config.yaml
num_hidden_layers: 9
hidden_size: 768
num_attention_heads: 12
head_dim: 64
tie_word_embeddings: false
parallel_block: false
optimizer: "muon_variant"
learning_rate: 0.0205
warmup_steps: 145
decay_shape: "pow"
final_lr_fraction: 0.1
MLP neurons of a small language model. Each row is named by its layer, matrix (gate and up: input weights; down: output weights) and neuron, and shows model dimensions 464-559. Each number is 500 + 40 x the weight over its row's rms, rounded and kept within 0 to 999. Numbers have three digits each. A neuron's up and down rows have the sign that makes its largest values positive.
Before each neuron's rows, "fires before" lists the tokens most often just after its 100 highest values on Wikipedia text that the model never trained on.

fires before: " in", " for", " as", " his", " at", " with"
L5.gate2030:446536522461453505534544488541483588478530457498470461516585437423438474427539474483529562445499532493556440540510428483522454484474490455511500573537501509590495535417530494534461477529490463430516555500559493555511459478492478552503498535540407565424516536505505534533412460448512473484
L5.up2030:477513580444493511485502514538460603408527506545428446490551510439476514473497499493545520525531504423541433472584442507527519516539487466480462586541425531511490548518526500521477480554548462509493473546518539649498516440519484442496467537496388540417528502546464517492435471461470451470
L5.down2030:499525532511557528537499591534511536553527434520491444556555453512488533441483604540459546498559487511528538539552467503517460470463521502534485498491463542468454497507462557508557455485518445523508481496538436523515481434471503513471521502485480440368493526608467485513558464487503504491

fires before: ".", ",", " and", " in", "'"
L5.gate2043:566553453524543531513528475509511452509527616449462507460471548481446427511459500492501533548475505482525491538539540511493499488503509473614523537491465518543529490489436506501519488424507558502503580477572554498542563503469489456516500468543496505435545546433469501528556602540497451559
L5.up2043:548506484516500526538508487422477466503473495440470555440502505489500447431555521403498541557507517480546553499427517498484446528525530444468532492494492414543551441496534563514479549540532523506491536468534500528590504529525483529547532487571538488496469481543485485534589524511484439574
L5.down2043:483496576452431487512544586486543471524402477537493423462511408446568431422462492509413516568541428449516444562516530547515436482566514533479436530412493516544503539494487467446540491462442558513467519442575492487486520477509458554565510524476455555511531442507476524539473441505499492586

fires before: " |", ".", " ("
L5.gate1318:438476487454477468540559532402497538496545481527517548595382510559557564508522543526499450437407411438524503466619569531487509511489483461488451522442518514504469444512440503416485546483513544479513481518481521511574507485492501471536444422492540524499542507679559562494474525548424509552
L5.up1318:463479470545523547509533507438435532495455542417552501491522569491453465554478375527428513473435527496488466549530495539526536597441505562519532450473568525488499467527467430542506482517531433545471501406491502572549580541499550475524544497490542495520409536529496489451463558492548535534
L5.down1318:540527520539513611581456452592517439526418510436499487491481527479448498492509516459495473504459510507485467512471487461498519462394516534559486501461485460448470501590501534519506522437490485501460525492501444452454425417517465473446461501474508554528492535492449497567495558508539509395

fires before: "N", ";", " |", "S"
L5.gate334:482538520547481499545538479550454465541489452505501476481453493520451521515463432420528452495497469433497523574504546445504507520509541527460403476472541513479520526492432518567538439534465502487500513464554479461511488523458552441524500552469562517594524481534542465528541517475526445605
L5.up334:490465518483518481496510514584481517519492464485486527543383455455538500534464496513527520502536508562508436551418508557530538500534515503412500519520462534527504511478481533483497519524527541485435539541475574482486534496556492500573443489437446457526539483507560480478460509579407504571
L5.down334:509495499491537518522530469538475432495487496370541536540452450474499591474428502464490493547461587515540386491512495476489495498540500465432427535534487531441604476521469465409493457458422535453515581543472584503600516505600545488480517494472505433522542468453448468491495494566455474487

fires before: " |", "\n", " /", ","
L3.gate529:524470488478502529550522536503583619530492482517540542454482575543495502540514508425481484454493532559537510504509533451513496497438508488509493568425476490462457452489452502442499438568505526551530567493544509483555547519536504480558495559571499578512542571509458424493521461523515493476
L3.up529:506448444521505514546477484526512507507481505507514430550379537520461475471447499474527474436442459505552509525489479435474501531460388517510489519559486581559490434533508492481576520523618571494474501444491503487512554568517514487540514526525474501520522420455487520483517508508534549459
L3.down529:448573550531464540535512482489496434517478434407416466469496496514509576470490492508516492488488503473485533562480511558477445513458495497530429465377503464433534531493492463451492584530542503511520484504581463506523500476518581494547511591450558512470452487531524495424484543440417423506

fires before: " in", " to", " on", " with", " at"
L5.gate303:439562528504446526543441456519481494515538488528523548542509478537438517501608416510470524462521506488543453508455524473537625488547490500386511436534475489442519490400515529513519579531495544506372506521460497458465522544526557521511453511472442533536458516440489521519455472459515477488
L5.up303:415486558472458501549493525469497492485525480542465541496456478486499569526550479424501455565511504442563515510528544475530621508531476464413477505470492485471517493475535447471512586457512532481471522490410548432470496501484512486521510544541458482526481558450470522625495475418515541536
L5.down303:454573547518506599509464495682501518535521518543507470486560436509512503524540439456459509500452535485467467498491497513533592536457505432461496469507514512527523488517505505458533483497492446501484499536528486484500465483498580448525510450427543513536450521504621450471417469522473495476

fires before: "\n", " He", " In", " She", " The"
L5.gate1459:517483475518454501557497558399520484500491509494457538477473493529426480556477516554449461531518447495536449421490531584458462488561548539484554530528557469451518469579466471507440500594500501457601474520463490435530520582457514483430447522450490464430527565501491503498479480490525470565
L5.up1459:491425523457539461517456543541512499543448533501584538464535504520490567403486514497501488573601469558553582529466508502509464464520524461562477481491525540544469506506518418515473487425492453425557523517477442578552608577471451510521442509518492465505500469527483511492498469517571479451
L5.down1459:538514493548486606525502438513494571518491511553559562448488474493444495620485547441458513510504503485517457496510534509480517530510503538510476471500576500564528523467427526501451513480551468553552526521565513575455516523502488521541509496518512461536536435446503421500529404523488511494

fires before: " the", " a"
L5.gate735:439477508563505530511492491450487464533492460522513535551517524467538504495462549548464503530481521529528444446552464513456536419523411485510429511486506474509510489514494517464490474420492554483563522561589459430469502483475524541418543527485488468478500585548490470538563493519515477517
L5.up735:507455463488477496579428527465437540523478494501462510513449542488480475567545417527533464479491509429497447519510550530538541461485436416479506515492527476494499563486539490432455490517529501458555487514536415479460429506608428532494491506518494451472427461491522522515445513473468433464
L5.down735:537506484454477480494499544549500526522494478494510475475505521510492479509541541443501602514515560551517503534521436554524461454570390456506416495584492493505544593437562452435503509527552508495483466531484453517516514516535515428521458496534547536548564481443462492401482502536507511513

fires before: " |", ",", ":", " yards", " /"
L5.gate171:509552566512502562438504490580559502513496482511526495518517529488532476477487446541510542461474485476496445565463417525525522596512456451379516434551490564530501522488480491515461510522457579445468513459471451519423497524557427572556458503480482513439474443492534567547432463444457498491
L5.up171:418426481522514415514424500548525488564548539474506492515534416483491525507519513474561513548438561483523487530511466496471524461522498464546513471557492504490507467520521425553509471458516443506536538501492488560462569484546493513433534404500493532568539499503518454485468489467482429440
L5.down171:555524448417543439558459539517477508493533507485517564470510483510591501564486516505600496517457476523510509547547439478522545474470498493478431506502513515520556537468567466510568530468490484442539557434531471486462485524448495639530496500511444470463484482458546486493510563555497470531

fires before: " |", " "
L3.gate1530:558515548526527450460491451480520565497484520483478493482509455480432562469530482507557483490477451455514505531456460487447538476485540493525503522551555519525560509521507474556519473545473561508472552474506452538468461507555505580525482554398432497530525522481496530514502449560491503438
L3.up1530:508453531463469478510518523497498494479491486500540477467436508482515515475526518547538518505495477500486503497509550536582422488481448492529536506492510506475496527552506574579537546435511515531486507518508447444510509505560481484429471484473474547500434516481484475533484536554429531472
L3.down1530:483504521490591442543546534446504471565436508539442484487484498514447521424489509446498496505520450532527523554475482493445586475504519544516579471538525460481456397528493519477490491516470542504518530445545453460518469486519547459502490520542475519474446506539529496455467510504532533424

fires before: "\n", " and", " were", ".", " on", ","
L3.gate1281:585420516470562455478547505399538480496484477474520549490475497508446511537496549547441453532528461465503485443456506516529485446459519495501571455478470501490457478485474491544493498532522531524527493475544459504462504471522440437536532429430473545478513484524542557469580479465558487449
L3.up1281:510504398469505578463497468511541530540522558505567491447506539559499563498526466518540559446529541455575473515522525467469531560495478503510538491512474531504527481496468490509456419532529547518474473544512485531484488544553498509423544474451513519512449502420494507489502528499502528511
L3.down1281:503496468541482496540474442530470531483519511560496569574506535472554557500534471464436467503401513605532461480493467512525483552492477493520459503540523516517449485498491527500538513474539491472485518431462586504490482452419500461480578461580485557451484495502487500522519498494492404516

fires before: "\n", " |"
L3.gate1602:430491511480601507472520496416501470523450516540468546489550500598497485544486553533468494501532456517496486496423525445446501487546530467484573525533537480495519428489548490495498546580473559551467485494522480550472536512488541486568475505429521529456486501519575523466494491530484528431
L3.up1602:487485493515515478488462544522432448438431488495559513422491443536511457502487505514486507507434473522525501520487467461426489537584486481576503485563481505483431476488498494555518609491480508578471533469479453529456493569506465538508499490400436511423516457486481503431503502507540536404
L3.down1602:493488524496542470485445509470455421504564542532526547470500503485511480517480508477447429476420450604561543461510414428536489520477532522532517529489560531536536531507548523487487524557624574530451484440527483533509460493503538537517519525469583460438479551516509515553456486552502531491

fires before: " |", " "
L5.gate1114:563471551515508497493538538523530502483518471492504449494434541468511495486502566456536576442485466480561470480563494526488467488563532519554485491421550479478507459467509515520480481503508475494574472504547472472431464466526544502562450573415506611486468496480580488559512567528469501487
L5.up1114:461564547570535517529557460517514553499497524413484544473460459506512479439493498490469497519490504510491524467510514485458496526491466442467498514481523470519439492467551443465512458555442496459491513530520472511536509503485474536565568525505470520471455482465464482487478555418546489471
L5.down1114:450501525501472498498503519466528415427522597513492527446482513459504467504513513460495516620473482454506569555503477531493440423460538468542381522484505544529487456508511472539535489507507559521454505488483497561510495542496526493525518483487564525450517466498542467499513502479486540491

fires before: " a", " an"
L5.gate1072:454492547516457496437502555480480514407530514503509439530527595503522554534486426465511539510572449509489468529531441520466527445516504499497502492522475555571496501474503541480550514461426535546478541539502477452540506460504479473484533483492557486464561510488452520515459515559430539561
L5.up1072:549540521416430435516452551469436430487474530571419489520506530529520514549440492429505395468527562498521518492498470548497503525470475533501570482442449492477516560525508508452444422515478502449444501528502449519509485495532562419463487494454434513444498549439496519487508479562458398405
L5.down1072:467500476478429535594569513486580526495530533481493383478555493565406422490583540472512559465519427495486497491518498513465455505504504541513449577494476474504596485406485469502480520500518531490478475512498504524511481468506451531465517447441536521469512510498515496534535529566506504524

fires before: " |", " as", " in", "."
L5.gate825:491574495568457484504537447465494535502554567474535534460495500537478495511464487524531450538538501479500432520549507502451507546468445493516487487555541529472446473519489478423514537463440470466551443466447483506522534549459514531502489599528541507444512467450431401525460581522467493616
L5.up825:578532476538502470488522415500487535496563517554490498537593573473501488509550545519473504412490590509488523469492497500492540421480516438465464581507521482490467467479465556520491516507467454488460561469484491499534451545496501548485528564481401468434489460550454564487448461540506463533
L5.down825:489457473543526430490466488557546480537575503517535487486490438516523510439474566547502537476482565471519486540500523474473496513528499584473452464511516493537505514503580553501528534504495550516532561522445500527498474549510511437521460517463544512511517513452547519439583474500475561542

fires before: " |", " /", " (", ".", ")"
L3.gate1649:490537497509554414575565547492507497539505508514533475505466502559519413467472473544432536477511489496524583498532490463524427547557481449478461491489508559528500414457512495510486526477529499459454641448490499476514416507520551535514496515474437426505463477518476565511468538559476471460
L3.up1649:460497547558507444541541540493458528502435439503525473535446463517470491507520585494539460409579477435473491512557458467428520485456511506476506502461547462499508462457553489468468522507483557520478532520569456548477527580507531536604517524503464498535429533494480476555524572492510464499
L3.down1649:539493514535454539484493446483471476498456499580609551480552540553491455535508434458471490465521502464510463519512548505482553477466463490561470569481563613475530501539413511386545566527545519539554495455558432508501525536545494469602519483497543471499502505497463549429460435528482493559

fires before: "\n", ",", ";", ".", " |"
L3.gate1097:498475473532513606513554531527471556440514594484469412454447507490456526546508502588449498457519483506559449529457495494516489548503487503581512503549543535543432504489455483516487440525444508517550473444493523519537506391462574508513519488502521468490472474509562406489559527478478490500
L3.up1097:460392515468585529549354457537425525466503495578431488511502506519483463480485551571501493466474502518524488458379536516521511467546494468448483470481486468491510420457537519495444503501498475437477501519570551477552485474510495495458484511493502515588536502449474533527496507492454536530
L3.down1097:557484517525481533514457434511393517538451458466487463441490514426455477528448487508529529485439468480458491564509526541521445554519479529481465538491454464515470517561508493475484462526456492492570523520476492521459506525522503477454557458447456491494546453433514425535466553567443462522

fires before: ",", " in", " School", " |", " ("
L5.gate1480:520569507467484464441506469520484475506529467511535482498417493510526511489471536558482444564517516450475424488586534512493459527449448546534404481492542500467567518518505539542499459494448494505543492470515538488493555494478448465510493505500444496459515480517553491462505444545424479512
L5.up1480:536543457508506460504523465482536553539490513550465532501469543500429481484489521534501501500515501519490545479508538470465439513454511499459539474488493440510577568518472535472551478455453504506499495488528550473497532538505404469566536479587420420470524482480502543483473417532471489512
L5.down1480:515501447459465457527552513445485478482485531414499425468505478492468486534457511509580414480561488538511446518418444449510505491500492469475578459516491459478534465513427566520557517503518484494467475458556423521542540458478524465499358505480425496520501517473529514562560467477466537512

fires before: " |", ";", "|", "\n"
L5.gate667:510553495577472475484578408507526523485473486566470506488404493535404488495500490502554497446527517440440466490504497581515463442488483524559508534561505475494460515463445499516498561523509504479518522474477500478523518475502514450550520469521409494419468492555478496488515565528500544509
L5.up667:498491525579440469520476441525517525509516461475517499467583473433471454488454445560556511406541405484504447488517505502472528414479472442498507480446524510439489501475502486395534489489482557527507440537549535559479430580608444483513462459527451506478464438476474489531471476438475495551
L5.down667:459504542522477532477535465500500494508514482511446444533493465493443549428509492473449547452488495458469527447538479497471503549514418522526504449534525450513440534489500480500458447498493551490444493479507474460600508509521544504461480477524548577482444438483602493516493565562442486531

fires before: "\n", " |", " ", " m"
L3.gate747:553519477520498521503514518510507500435546460511517515456458498473481514531475509435506492568555514456483524521553471515491446556487500479517504493539504463537537508470511475493393520506520455508488515466423422560462470396471482506520483485484526451430496452491539526520503513494455530491
L3.up747:483579446432445500456516543465480569487534487466449544456484514535476416439477452463498485543539547502517552606514433468504556518538512502491479509522533449526495521481590464467522493503509457424554575608545558566520484456512521512445498460476452455420431491453492553618503535520583496509
L3.down747:517476518507538531518543417487570514510482539499494511489520508603492472527468543498548533537418485514509432555532517454522476511459470509537486506450473498500490503444533569476538459554611477502525493449554485502494558530495472498555527528512520495530526517527502461538500448478408405411

fires before: "\n", ",", " and", ")", " at"
L3.gate1616:469506491521500545390446470525516459590462451497576536482517579514529517477516590525517454506554453473481539451457560530531473522523483520498534508460476509540506586554488519500471501610537513517510533522542511480500458518516524485531552549394494538446528586480450485418541408485477552482
L3.up1616:495492492538528482486487532512470505512507513474525519486498480531472454465498524540507442469544485523528519527502493486555433522525513467437498449486459554505473541475426548492564505561505512510556483511515485473564494512473532532465535464528512548579504406471456491464551423486507532497
L3.down1616:476540534481533538536436542488497490517519458475408473451484454433536494553494493507453532500437446503527452510523507498592502424387528522576496506485472545472487458538484484522539475462522445542491465469593454598483555507447441548543506538433530520489440507436458481472453489573507461490

fires before: "-", "|", "\n"
L3.gate110:481545530509442499515502415492502525457437496512502472529515481508518480474444576571428518543499505463501506549444474478490535465536490506421508525579566629501505495509506412552588495510517425535513557490455497577418506464505530501445488507522483574445521450422493481482513512528456491481
L3.up110:497459515476501510440493450554558474539486466466460487555516500486465489560482505544561489525442477480593514524496505357521516506473428489462529487590522537504558512559517509484528517439489568499508474514535505548428505499497567529459524479489480481562541475463546526488467483495418486545
L3.down110:505459434471447489421471612449473507482533452576526468492470500527540429469489432441475531552496523555500524576510499520589521479489429483479441470506434504540529525477544410456497521503439418555547499505546558507527521481477523482497396512509559535440554476475561508519518504548445567513

fires before: " |", ",", "."
L5.gate308:474524515509495507523519503518475427493579508472452401425459486564495517487526528490527498491532436509464483539525492559447479489529494540492481495500544479485521485570547516476540444527452402559449500438476452525456507495501510450457511487582391531533531533563526398481468473576468591480
L5.up308:473554466520495491528442433480550457456500527478542552537506548464482601500439485546501563471503501491498438478592531543461518444475441516466545467452554499453453515510459552496494498516475524505515528532504463536552488553546473431453444517550532502409510515471587538524491471500486479420
L5.down308:525421493553503552501467454490509508444579540526441529466467486487487552464539476488486564489521513509487514489467523516444507441562488510508502501530515471526516470493573504480552524446516475553484506488438486513544533522569434514448480529515466495462413486480545468533546506521431512482

fires before: " |", ",", ";", " (", ":"
L3.gate512:509503535433437495491524466504420561475481529486555506429522502489479499522446467523450443449496517511509474561540519544458473542522453436532484540507477519513513468449484430513558520506585538482536515545507547508556460531562520544517543582492545527516602503509538461502493533539556518507
L3.up512:499483503426437490535513481575470551440522566512516514496505467514470476601477490501430501419502470539502522547491439491510559489471386450509526521498487476423525460461539541523519554563511479556474451586511477473449487578476504543467543574514532497432550512547485468470436500492606545458
L3.down512:497571549480563512527504509463532410509495458474529576489563588536502517468555457506567525465581521502504556443491507480489453530532503533490451429478449557473458547479588399521445484427494457430555416468542458488446495541484478480503456548497519510484426508454439549449477450406537455438

fires before: " ", "/", "\n", " 0", " 1", " 2"
L3.gate1676:492449566519439514500502490529418517459476499498516443528477520464472614442486481416485528494518465528534455451568457481394487466497472488486452510410514515513546531473483432483474467542566435506487502509495544516416435471496487510477544526439445515510473446433487447574496529408442463406
L3.up1676:505525435476426532487476481467578494514492489531530537535508583486461489505511534502443507563481486517533552590525469474515457526528466445488442492549488475484515466540515476533523498480482505488463402533477494529562534532496493464440463526444429506477544537501491515445434525457512511523
L3.down1676:422520470429480552537468476507479569501536502514454469558492524500429506525545459504497562394523492470576461502461529516531535519438468452491538523479585530573503581489579513502532541494560485550486480529514514530526477468509438539493523483526506453505461502495505551460474473512484503490

fires before: " by", " in", " on", " with", " at"
L5.gate1585:418513480525426439514543569482520514491488448527460486552462459510522447501469483415453464554510491532513442463486514508540538398498540484445560446519505543503438495462438444485436522478455528522406481422446533447484436628501484472550528518459475530448477541492447496513473534517493594542
L5.up1585:454456495523493598515479501495606414531515457500490493519446505474466434441494487413491532537512548549554575536462514541474489519510507491562582536480488480496421497504424485503462510552431478503480546517524515476498362578556510510482419540469512472457467527508463513606469472499573495511
L5.down1585:489508447521499502414450469522517460523454450477437498517488451496548527507571475560501427498512515493521474525491530468493575441444473498463563474575468548565508585536561500536596529534526458532438493511501484496496505541569479498474459508455409472458481484489515477470561522470488494518

fires before: " by", " in", " as", " on"
L5.gate1694:519464528466477531492509513501493519510426520551551436506428520493515461434482466455536485503610490480569557543407535531434534520520568496470529472464474599459511476544520450553461485488387501538422432494455507449439473507530516525471508552502471484466495547541488509550521616484488510469
L5.up1694:588481505513390501455394528453478497494466498497507467516475561561516567523542526516428476574607512492498519518452541556510487620440497548516503493525471461452416529505463488450464493502422527445482529497495506543491454528501488471505470456528464511445504452536469519600490431485488464505
L5.down1694:451468540466521487456536434515564431513517485559454466499585496537436519416550423463558536530472571470551477540486466525544514487505437400516505525468526549460516495513509456554583513549511454464470465510507515485465502409515481535487483457538487446434456538534482549546555541527511520460

fires before: "\n", " P"
L3.gate823:468412563475450473495522535474511445407512583485505481481574417489472532513495492508500508424557550401470508516496543529536500503456484540520556420540536520485526552487579467414524447485541523543477545533487504525444507501523485559526487494509474491494540443517497557476502533484497542538
L3.up823:483398533512468502443469500528439503551477533501505523496541507564528480448484489537462456453433506494505556527497572527518491469469457529450516521582518515484476451434548489507442511511555484502478563527519482428457457497483488431537505473505458472474489505520530527535502444505456548458
L3.down823:495528518526526491507506459498461477523565487501492522471453548459477531518545525522550462564439479502508507454529437533507510511480484525552469527541516496523564522532508497474551510469545497491512584455508457467477500504490475483477536452461545479485503460533565450539437503511475467485

fires before: "-", " ", "\n"
L3.gate788:515584478461456559419490471512494491533441454487535477549528420547469503509399500577487446487494483557569565476547499561497520576548439585423446542539545485445513519485551458612495481532520522513488585536532585470500471444550510434470501477497495552506482537517488549432445429457465539524
L3.up788:475524462526463446463498384484494556467519495468500521526511452504473551455469444501535420541472478496481553524497495515446526468515513465454475508462490496496606536442515445504528535458514466548467471487505541605521543480527521501475500525552519488491530457436512577509486469553526538557
L3.down788:499563476463460536511465525508457459574527489515474477485457518493529511474550503508462487540468556545498479476493515450482460495500485543468475564487463455535531540433495453522487488509490530502479512481524531462535497437440551515447387480464489519468467553495491507517419462508396553474

fires before: " in", " on", " at", " for", " to", " as"
L5.gate1517:480502450454480509449579501515538510492554526471444489521478534425472467454490556444482545497463484552546511520581493474514501436538559525494501453417564498468516487517582467447536519431492507451524542525522563551601484509454505512480517475512434534493539494526524481517391529498477469503
L5.up1517:449480499515483502480545509561603494465492547473455477548444544473517438496464534486530476477529498490515466473545477389524469485485551481514526497454562480536516474497608521472520502437499501521492633478513492548532484567529518530503517523478462450444494546533532490509484466536485421487
L5.down1517:574538434489426448529477405529560477500503493499487473547501484520424450481536458501418491463485512445519496482544500508493485563515497498421517480400517513496494488477400531533445500482581407524477563428500515560477522509562458526502508436491480500534549499532514563512531492507466486487

fires before: " by", " the", " a", " in", " with"
L3.gate271:466481511467523557468512511527468364458452455500500516525476541572496535572489473457486511561418424478476427526494485520405449556463505532483532562463492482559513496512462486498461533512517572517413521522544532502497446538471481457500511481480550560420538514480468524457499562524539603506
L3.up271:547441456513499522542481525508552490454456485548461514556474489541544519493534465436584551557453550472497543537559538506474548514558516442521523514460522528481492542558477481503501507471521501494498521495505521525460564489512478466543519480567489393511431491415484439537501539451466433462
L3.down271:526513541527483519479423476431501492525475517448489493526477527540484539496483536496521467519508515495546487541448456457542521493535501471558539522412514520538528499496450547423453436559492503523455476593476500478538570556541544593461464531533523501515496499473431520452522460406463458516

fires before: "\n", " |"
L5.gate1307:453525528483580514506488527496460491508500473539501530461509457491526533435426484506506517449560555478483516547454529501496535558474447523404583470513469502548507526515577455560528448492529528571473559450481417428472506435487522501564442559508497524544498486487433592483484545428490459584
L5.up1307:492441545424462473534502480442463489489532527513510491454543496469437559499460476426473508553537465511511543523463536482528508540520522480525521517550514518495493481547471517568530520452461534548497522425514474510487533411546506542479500457537510513477568543455514521530492462432477510540
L5.down1307:509483501528586434504557459513523458542525543535423521548513449495575526555412426522563523449491535438493480524506454438512460490498510518513516453474470452507569430497502526454491449537561544588478499503507462440472457481523563540456434560558492515566468544500410487508527526516481457483

fires before: ".", " of", " and", " in", ",", " for"
L5.gate1619:442459460556515502514504535492514492574534469471571427536461508486530377526528502481527546480529426496496429538521552529456482520501572565459532467483455466547490446504518493456588465493502522457492575467484495565571516462483448505427492504585472467496501495513503442486489515505607447551
L5.up1619:544543468567524567531523520559511520577509478478539475546586574530545481506512484491535505557546481480449457397567533471474460438500539547524492500521553484527491513488444545485493450517534542451421454502505482468500545512543486378483497496580527464519516535510472594581472477547494459471
L5.down1619:484501423588542445485465544470481520498466530516466474536499501481516468508480544488490466489571483474554519427537567450492491510524563576512482467523498504547472441528591453473456548491480503482540507502507418488585541482424497544547454508503552416515545508499554487452468489545465512539

fires before: " |", "och"
L3.gate943:550502522450489535579551489525557565426502510446501551492479484506473533525481485528493479480538498477463490509508568509481538516462479520470461476483505501501522518521524463458530462495451549584484481493570489505528583457517486499524453604490526479497531567497575557496447535500548514599
L3.up943:479512496517474509534491553477515550442524543514522492531488458551490497496576435561481479454485468551514437506491480491468500531492444487510468487494548448539443530541605434587528494445512460505546530491487457395532575540491523456525482550495510526555535523544483467487477526504496511514
L3.down943:501527556563444499549533522529515530511470528522529521534523532549464529456492414445547495556413586468415503531514518540436519533421518546505542526521508468546476551530492461502530526499495542530525560456486505525511455511453510476459509477446529460492568481531495503611512490547489473476

fires before: "\n", " The", " It", " He"
L3.gate1236:487428466514482502538486455583508558447532529453556460523485445495446503466482542488528528482483507467537502545557492478468480477436445456538522452520489476473519447485509485555511457531531504488457451532514498533502442561494470518428488539539489403491480465534544538467559511424601500477
L3.up1236:501478440501547583512533507510508442498512499485471519528513545532437427550488530522520570484439476561506495455511538519459492509498524478565534502462519478452486543435490525493410467495474509559536474419539447596496509471486452514469470568545545559485500486508444529455479494503490513510
L3.down1236:437460582530459501427505544521503459484574518530476567474463458562498529538544526494427433464484605516483525443459566530514548550503434531541527520513508521488497506499460526570549433547506495533518466494569536484492491485505583527495548482528497457479522557523501433465427481515467563474

fires before: " |", ";", ".", " Councillor"
L3.gate820:582509498449481434481505552530487506492473618562466487508592468561520495472484524490525466490485519489521520512451439472548527451447552574601482477475534531511462521501498466410524531568552505528497507443469524482483467443505548486544516506453481549525476468492502491452482464544486531462
L3.up820:536454480470575550465453502538499556569449553494489442433533507551499416486526547505532499470555502471445440464523506512542598480504567495470567500527513495489495467450478478537539522521523536471525588457548508529552536492488485492501538421530527486585565505432510509491489470503518528472
L3.down820:517543564469526485512471457530567519486542480552560533445460566533510510511471498571492462484523417414537496539473452526524455501460540457502483472520557450545556487520583470495515476512454499469423532448500551473513503412510555454451556534470468468503498524470419495475506434513441515504

fires before: " |", "\n", " "
L3.gate108:436475543484498487475494459437411525425538603491474477541466422555460566512479536418437506496566514472528500602481501505514487410464511594479474481511563446508443455409497483438527458526500502573475507549484504536437488500474522501523580498474553487458599521493517589482514457518552499498
L3.up108:476505525456506516426397501560495601463525540465457473523499475529509500520514525508521539423444548529529498535513497534520528497516488417449517475506537414496478449456522466506405520490445506481535462454512542550488461460525471444508493436472506451507539442465482544480462510452565444477
L3.down108:464566471465472506530501540481442520503537521496418490556569587558511530481453443565494461533436484505471454499571474483519514485444508561405527487396481482498517499515566571466446509542480448479559502525479520498433470513456445491501497519464544528539478593434467513460520464393452555494

fires before: "==", " ==", " and"
L5.gate551:567471471525501415523526513518472454428502512512530499525559552408439471501470554535508440515613539574478442603466529544482483496555528564567486574497534566522538540541401436534540464480474469443553531475527441435548517504493511519457489461506470502449542525521537531527509593520479518541
L5.up551:499541487586508484514486519551522477436495531453482542441507547484522517493493462502496526505578451466589442561520508467435486546479525487560466568483592584495521454445448487473522546468476460474525458501505558432508482539436512511497491539568499494489510455528560556503456588526542475561
L5.down551:491489486564427525440524512526475447456521521481492517496446492503502621463481539519514467561566599555573551544508486581549513499520497504504447520488518530542582493463493469516540508477472470507589492508534460464479516536540489490512566422487485510527532473457502464517448528481461548475

fires before: "\n", " She", " The", " It", " He"
L5.gate594:541497484513497545468518464527525501517562480462519518523494512503485431450498564606536486495494498454516457477450567458429531516378456444489496518548531425457539482475567489457501458549482509530527554567513554463557533557553455480471577513499477512474445487469406506448443418507520430471
L5.up594:476461486485477546526512555503447575503508516466451508471493536502475510491428542497520561476501430459448495476471519546458473507456460517547505476428547381532432456502522475516473471470523468505551533496584512489502492496494492482542485510545503512490562528511443512460480474504558459468
L5.down594:588407567464457473513567559493490459419500488535475554485488467450525535538482438467539469517487476534549480523533520504552485495510594457510481499535467422488453557479542554496498549519512525545575563501536487553457507496504440499504499469489463533477509537557545431486469526483475491529

fires before: " |", ",", " (", "}", " –"
L5.gate1202:539578525484511558558570616424545459437518539464439491427494571518493458533560520491545515468393553535568512543483507376471487504461588492467507515503494513467496478510433566390474519493507545485516450509445472446514493501453504518474517485422514494459467478429545524493557531520498496500
L5.up1202:431498490425434484523565493480487476542445502454492521460481516519517443563495520528469460522520527481521516500502503491481458537498492510521508479476554529543500491488498458527487473543461493536455538532529488521509557540578500577567498413479533485424481431461535479498550562594482548462
L5.down1202:548538489471439546601464495506527442479434502452418519525474538503501479524526529555557483496444456455503545478502498479545439542506526444499501510501499480497509578446440541482397498522511525509472539519559535402459576502441479403572526466451562536500445522507475521562502509630528483576